MLP neurons of a small language model. Each row is named by its layer, matrix (down: output weights) and neuron, and shows model dimensions 128-255. Each number is 128 + 24 x the weight over its row's rms, rounded and kept within 0 to 255. Numbers have three digits each. A neuron's up and down rows have the sign that makes its largest values positive.
A block is one neuron, or neurons of one layer that tend to fire together. After each block is what it responds to, as a language model described it from the Wikipedia text at the highest values.

L6.down101:128103126173141136130172109155111103126094120150117115106156084166097115152125157106094126104113125161122124126100123142101105121152132124157126096113171132137167149130119092184153146157087130123097111150133114102131113153154132140117111175098152117127115086164151144133095157096108158145143098100132106093248099098141138108114129122122157149146148142121172122153114134110136132124149
L6.down416:100128181154135080091138100151100183161131143164098076131073165135108157127136178114099111131115105147136155113118125133070109112145102157137096121093127139160157093114152143142114111120183110147117087126131094124159132113163103124105127153139125127115122135099172156114123169132162127120140156135154121140138128160154110158134156110132107118110094094107137140088150102138159119136107
L6.down445:145141154049155152131093079148166157180142153115103131133158105087129152151085132154098116121142133152114091132150125129090119106095145135106105107122110154131062118122180148145081122145177165113098121132126121106124157136121144110100103141109097121125143160123114123109163126098152181106102103135099097133136112103115158093151104157125147085141071115139106123151120113116117115129135
L6.down614:102132117131077078123121127155127167174149130125149131125125110096129175150163140115182123101125144194110132140149129149137117110137162125152098151131139161168082159105153102109103133088092102101154119127127165142142119142101149111150126125077119148090091113122095138133147141115114126120137137163116088153133103071175148141124160121120130117124135122139105059149177129114132146076113
Description: Table cell separators. Pipe separators closing a cell after a number in wiki tables, such as Total votes counts and Total length; also blank lines ending infobox lists, and % signs.

L6.down13:162120146130132099176134145223079135129126144092124138100144132130083150113133104124124117121129171140123125110180116126106130159098120125121100144141123094093165107125160134138155117098195093116147101123117162068126128155134132119119166123149109105120134150067164153110130163135128149130122138133135122125146138138156128146141122120122124094140100155084169110141137150119154106126159
L6.down95:132200141129105121161116114127130096135104148127121163113155112101154115134137119116149135130115150160100091108164112114128107134123111154129150105139129120115155124144106102122135133097169148121102109133125150140113138128158157119129133122111089091147110128045064133131098154164136115105104117105151142123109137135124170128095111145118138098110164166111122112112160106143158102106146
L6.down317:116150152105109091167084169112161176116118138136094123138104185128133114133166129146139107125117125134093124138127105117119131118097134133107144139110124099138184120100123119118141154134167123133127116136138082147106111149134123124090122122067123125146097120085105104099079129172158132149138140131127154123133114150155156111140104088165149131166172137069168126118153143122112113135131
L6.down447:133146127142096163156149121117106096101092177122160117069154140148152139140152109140127119167122128127190180135132137128131124115131098135128088143132157137134106122111139137118133111075129114139153114135116088157125127094116170141112138117173135148127136150108106136090109086094146101102083119099117142159060137133145157170111135126168119145115147122108152086116122119154128133091111
Description: Role-introducing "as". Function words like as, the, of right before a role or position, mainly "played as a striker", "served as mayor", "tenure as".

L3.down99:143179158141092143123125168165160124137095122140157102129146112167137106108123147124116118117098158125144133121129115126157074140066121129133145091091151142109145142104090121159135143155117132149145123146135110116134075156133103135117164105153145119135156118100141146126123097125149125089115132161112116135141142158165145187172095110118116147134127122165131172126151071129139129104123
L3.down250:161139145125128137145147116159142133150137102137128091116119107134123122155152104094132119130100135134130109119142085129167117142083128107124166117121112103120149146109143087091143151152102159150124103135131103132138133118096121115114084073123145121142130130132129113113139122123080122115079109138148145132164114101173113145144110116096093158116118116180133148138155105087172120113146
L3.down546:144106179150100110134129123095149173126082118148126116132143149196124115130172091149153116066119128106138124143111133128143111127095132120127119102124130155143111139093097127150134090100117132143114143130158112158136131139160131148135122154126129137155159123086128089111166128132137170110124097156088118115100161148146175159131123151097100153103131118151130149111146158134092111144114
L3.down669:126128155150117129149141134139135114131082115093145128120149124130173096164131102135098100130104107094152166122147169102132117124094132153128096123110159118122158132154091123137129090137183176131142106145104153162132111102150135151098156124127149110123129136101119127157156094129116139092137134165060103140105137156118143133114112139108113134157073159080102156128141102132141105122107
Description: Verb inflection suffixes. Suffix pieces like -ed, -d, -ing split off a main verb's stem in narrative prose, as in travel|led, crash|ed, produ|cing, rule|d; occasionally also the word right after the subject.

L3.down95:116132121157112181118140118131168178161121110137128126089132095115192132131149132144132146123079133074214136081122115157080095151103135122145128124102123153165096078119165112134106149132121113154138133164172114118098154148162167145123109143125112112093113145149163157118116106155120101113160124136089151128139138131158147141105157127180092132126147166129132164145122169122116107130148
L3.down161:132136137151117121138118127147145125138149104173175100141123109105086134145118121133081142144143130119121146152117151119139134124110148109123167110096129135093189093143108169129147145160125162107147114146118098126105090121140124111138116131145140092134147085127136112098128151104117151176091108126168130102162142125121080112148105130167117113095097106148102102131211154116112149096107
L3.down291:146115149131112129107126098106119155086152140124150096113159104123150134121150146178172126103129122126160109162161120131134090108102138095152126094095099163157087166107118135133172115144108149149177117169162129172126097116115129148124135122147141097117167131131161106117142142130145092091158067116112132119128117131141116168141154117149084123116082145105124091153144130091113118075128
L3.down647:128082114118141110133129170141078162123110101116136160135104143103121090118133121171067099104137130115136124127116121114161114149110136097136135109170127104149120142096090162143188101106103171126121134072105140146117126133134134125130149154141114162096139164151108130129147149131149074162150117066130129091152135120122098136147111157136135126116120181098125134140150139136135105126102
Description: Structured-data field separators. Separators that end a field in infoboxes, tables and stat lists: a paragraph break before a new section header, table pipes, and slashes in career lines like "Stoke City / 11 / (0)".

L3.down148:118110120138134147107136208084140158135120074132151130098168140135140119121120119131120105114120174131193111143113130103193102113103133139129105111109116143116138132073122128161110092132130091167134108167125125144111114109146142127124140148134139143152151081108115152143089134142144117153102103155113134067119126149151107173106167130164141152135150144104130140150174118140088164163159
L3.down416:155133130121158118082130106109154153156143119129148123109154121144111136144116086098137121099134113131100113109076133144129142119102134143090156120088137155164173142119172105112146122152114090112142185079146092132102118119136094116097073151153101105128161144124124113096119137141118121134131138110146171124155119116108138147110194111118127127137128064129189157141099126121073114111123
L3.down443:184150141134130113123098082143129179121139126114166161160120156121127114111171106123134115114122124128098138118112120123100139148103135130173133117117158117136134110098093100176088086125153118115125148128143106092098142126153150096131104121118147117122115072151090142096127118132138121121169151146111130111115121151115114093085122136137134159163148133129174142155125145138155139131124
L3.down529:106143141126089111160119147144122130088072138142105118105153178164128118119141116101142095089088176151139084100131134157164140139116124167086134119132127109115118138096102125169133098139111125115115145137062088121150111123184117125149164169107092093159125125128121159149111118131167111112143103139115141099109162165167100177123142118156133109127134138093126158148117127151114110157152
Description: Biographical predicate verbs. Main verbs right after a person subject in biographies, especially was/has been/named before a role or honor, e.g. was named, has been, served.

L6.down23:106107177158152131101124127118116135106117114101157161099141131150166132088107137134121136103132135116155151091124117158161152129096113115110131116073101124174155141143109115119155124118094119145103158167112151108117139139131125106141135160135116093144167094112211117177146121113094151089129092125128105082086133102156103118155120151127123117148153118115098147134111132131150124166147
L6.down159:116120193113150117124110152154136117082099093150195155132167140136148100144155156129114127144125141141127156155102133121170126133103132114109150107101103138160119135095158149137155154144096129142102132142135147155140105159166149128109098159143143153181104133133092102113110117125093090118138185098154158149130133096136071143113089131086139144079124116141119159136119120126108122164161
L6.down176:084118101127175089164147149089103144153067099146161107133085151142142130139121127155155130129130154140156109156115142131188152113145126118123141099120131142179114146108111135124189138122153131120150133131129119173106119124151144080153117159154103124111141092123122148093129096117147159105170106134170131104146130142117149122105159130141111192137093113123139130127107153134111152126097
L6.down269:127149185118097109134162099119080107158097127096147142115126134090120218128136149155146153153172081120133088101147134096116121128084148137160132137134152154156114141108149117144173126135110104179118148130133092114086091125147138077110157136119181097099120125136136147139143140128115084096136133164130155147072119131147157128131110131114099164119112107192120110132107171147140154099123
Description: Verb-completing suffixes and particles. Fires on the last piece that completes a verb in narrative prose, such as inflection endings or the particle after it: "try|ing", "reject|s", "convince|d", "carrying out", "called for".

L3.down23:191119164132128101147110189076074139127109124139100137101122147165124140122110079144122135137113109132173130132120127130153139100099092174130168159074107132111130116106124102149126122126130083129137131111121137129146152134131115122115117139120148113118152117139131127108114123121155136133140168154154160139098149099134135118125160124123098190122107140126142094141136120141106122092076
L3.down185:093129123169116103151136099079120139108130173095120114122111117104149143130141159138117160116119142078154151176119142137131144118127147160114126160151176152100082092082117108141125152124122116127139142128122090178133129084069082142157144131103159076106134160082136157109143139148135088107162104164143102128106095104091126127163117132167147145144132143110150120156113121127163094170076
L3.down261:161169153115108099144083163130163087108111123117115127140149128099159125131156086118116135167117121065112169120113101128100112097155099127137198095106066102132118124154125124145164108134134137109137138137107130122107158108138131159102128111151141155148162130134114135166148091133121150133119144138102068137142090129180124126142099114134101122168115175135151142142127114108133129147119
L3.down405:102100096127121124106098085103126083161140127126098172078115065105119126104125152131133106138092108139116148147146139107171102117142153179163078118137150108100111121148112148163117152141135093134145138141111142128136107101129146131077155108110161112099125129146135123150129121110118092122156099127113118129077133132120177081148168133108137100150167117145167129104140113152128140139089
Description: Partitive "of" after quantifiers. The word "of" right after quantity or part nouns, as in "a number of", "one of", "a total of", "the majority of"; sometimes nouns like member, place.

L8.down43:088165157133089091151135141130097131116121129114165099159127081160127111142124124107134144079154139141105121096109135134163126104083146158148107121153106186106134132140115127139107138144123107120119148117109132139165135116128090136101133150118132120101126151156112154121095174133097144111117087113099131094170173126122117106114114125135135111148138122144125122155101100162176103084117
Description: Upcoming date or era. Tokens just before a year or historical period, like in, the, between, opening parenthesis, and year-prefix pieces 18 or 19, mostly in history sections.

L8.down342:088114122134125108156130093115120152130116146100117160184135138136194115131090081136083168120136130139095101157085111138092144112095134105128146145132127134119078099066178132116125132177110141118108098113128093134162144137137143129168121127114159152074139126163114157124137132085133136105143146147122143162101124124089091162096092145127129130176155098130109135126118143082137123168067
Description: Line-final markup tokens. Tokens that end a structured line in wiki text: closing heading =, trailing table |, website domain endings (.it, .fr, .org), coordinate W or °.

L8.down430:101131108070127106122134137122132163084133095158147126146091149106164092130149142128143178125130155138121175101081142105106137128144132117088141130129069140118151125105086158071139114095124136117131108159123137126121103171144178145123160140096124154116101101100106120142193130125085131119107146071126158146184098170107144122112131122123130112137127113157144130142107151127111131150115
Description: Word completions and quantifier "of". Mainly the "of" in "all of whom" or "some of which", plus endings of predicate words like warned, problematic, unhappy, afraid, and some name starts.